python train.py --num_attention_heads=14 --intermediate_size=3584 --parallel_block=false --init_std_o=0.0 --optimizer="muon_variant" --lr_mult_o=4.0 --lr_head=0.0033 --schedule="cos" --max_seq_len=1024 --max_steps=16868
MLP neurons of a small language model. Each row is named by its layer, matrix (down: output weights) and neuron, and shows model dimensions 192-447. Each number is 500 + 50 x the weight over its row's rms, rounded and kept within 0 to 999. Numbers have three digits each.
After each neuron's rows, "raises" lists the tokens whose logits its output raises most directly, leaving later layers aside.

L6.down1564:449498400485453524542475526549525432505526490466484426454458510438506447446458499527545591577474451574557477454555501506556499505489486448475439468424502440482538510453458524482461494552513412531666579470467486508428471549432519522634494565460486437560512577535532563467489509532473446593494524449396539522434613561650516551459436497508557625468470442511500477450518418513530607457482593446502457536448511485634468552579512534501497546483571471582617495508494541511539556483522526490459450474553440512439465479479492569484547562465519523551588471447552460518446553575513420447502453447504462464469396510507475573518478472525536495542445524581461498625432418520434469483561462487465485529541610456460533472489439447552477468438483530576437603467506519535481555532442550
raises: " settlement", " east", " area", " northeast", " north"

L6.down140:519490562499407518507485520459518427520492537532567587458468484551446474541532476454535505541456493492472482460469578568506448514487492521555529559409437473555441459467408551474497499593525426509571496527517468509533426470535570437484494458461456606513543493567511538571564455491419592560551484549419414529471536587547473507388432569539487447495468511583405446515487489556512493470553556466487530424464501502551451502480527490509507583444442432531519427473340498431502580476550548584461504424453468535516526490498489445461540498506578502518557521546463509473475523508432475548428513543541446434535523534504430512478500459587510513478522518601405494478482486524501395477545450428519521556431490565542453558469473538486566423577502527522465421503535525503423569547559569
raises: "i", "ava", "ov", "is", "ova"

L6.down2440:585478469420459534533550484476470453517446582491353396496492547561507536407520459490453449518550533456577474539548555489451528459469522596568458529502506485471510482446422474584487465507424446444458563425525455408576473614468402520544568398473537535502517529433529504551442428477513547512506519468533431505482568458568572459491527443500406490538525532450528481482396501479541435512519468514530524580423483439594492573443583523519562358383430565551543523516525547486512385523474540487590504566500564383495504548407477485551628622450400512572449496489444498516540516479567537365479446498568498489407501515491495525502557521478539509491586506548474420479528556517454509461540512466559431537469530489515548493524473606593538568484471452611466483477570500387524529529424522
raises: " is", " was", " became", " has", " consisted"

L6.down1524:566476446492447551481478545477490435513570572494453446455535489442558514464545500505556564437579540493476502544505424415343544446507535577425536593529499412492504508445555532605475422450492555435464415461495501400574456567513518521457493407415511552503530435523505494552499499429579493604454497493449472509561476424511479466424466474414438502473586393416440478483524451580517494545530515496533471423501382567516540431475564461541437468528539536551511422500492563633507464494511535447507501563395404520604468444426535547508473482457514522482471480548467423471503447466518471546505507485520545425501426434541447450496489468474541407599435609501453410433542522477520505461530589483449502526520481468488512474523465513558543462417565474495523553479457500505494524504508438
raises: " however", " therefore", " thus", " though", " they"

L6.down114:474524423527638546558450541447534485505450350501446588438522566471505529456507458443521566506576438536551549478455374578552421481505502536441540485522495465433475437578514523514516552498604579467503467467446494551514487469554533499564514472493488459449530481452523477567527430443495588452459530397484574603518503554480467532532443408491543535507454562504609466614501491419541576486573567499517467386435432536428618465537577530488471502556539472489560516486424415549499530541432538452472455492477441598513439570470577539502525546530520580593463341507449522453432458477448513565553473445532544555514436326561478564535530500450482475598543481465486557576437611481538493454620505476476448494524496523520470489568432533482548504493451462585490582492436493482507490490442478
raises: " him", " them", "ward", "ify", "vet"

L6.down153:532526513534569570553564470503448459452409567466507431550572543420487521463539415523535507483432521453423495431531459483471541526487568575415495410573630512494581471479503543488579452335515455553456494425473332463508511415444515482586552498447506424547456432499405388531561437459476410548511524511449489540554559441409551484366558554459510427531596433538527566471438548486565462556574603533482527494574475479469601503471596465552452419436442435379448479477467574470510475538443428427493577573487463411552491506463587471543459417545533462541524579427492556519460525579508429577536601550542494458452533517529523449590559551589590513514499568395522446525453560527439464570516555514519473506455521493473386495490500422424510513461554545523471406563411471547548542511557502
raises: " point", " age", " beginning", " start", "set"

L6.down3331:399457503572463442464452507438485560453471531509533524552392541549484441594545551503529403493507473504493425494465431433482525389504495482388524451521508394435482504475483531489372461525509456534490473483496589491499523537575569469570474526491546517459591482528498478527519399569539517446466495605553579550650518465521523584558525522454473492484484539492510480448529545538533532572511596463477438503571460554519479474396560487496526513544599462458455524538486526513567521561535461507480463420480554528525592533481387455413400435609558432616437520615534442434458533566502514505452483486540543500493491419518448559487466504497492511684466481486500530506489439540540516512480403448511530502573524457415482516494505521380349516506544475531412514497475350474475503490574496
raises: " Assistant", " Secretary", " Minister", " Director", " Vice"

L6.down196:518551432475500482449391456510399550526559431525551519483616478573489489502498525485458487404493482525415510496450418435540507523441468494490553440566460569592457484530552541518483496542397488481535529474512575456575473523558509468454561358570407430524421474499540480448488462590487553572458488534523524493498461506567534477502512469503487421475470454563456544504498476463550530507475505496499554558430481480583477499484538531378546534580464535553505469556436481468407535397453513441469609494516530617456480493482501533496482525537560502593551548563540484445581498496503491555534587432531533539482511455575490399442515478526575510540455447448507603550546454514490467413483412440548570463538401522538460449502522567432584542532455448504513548528543434497557483517497500
raises: " which", " whom", " latter", " they", "rons"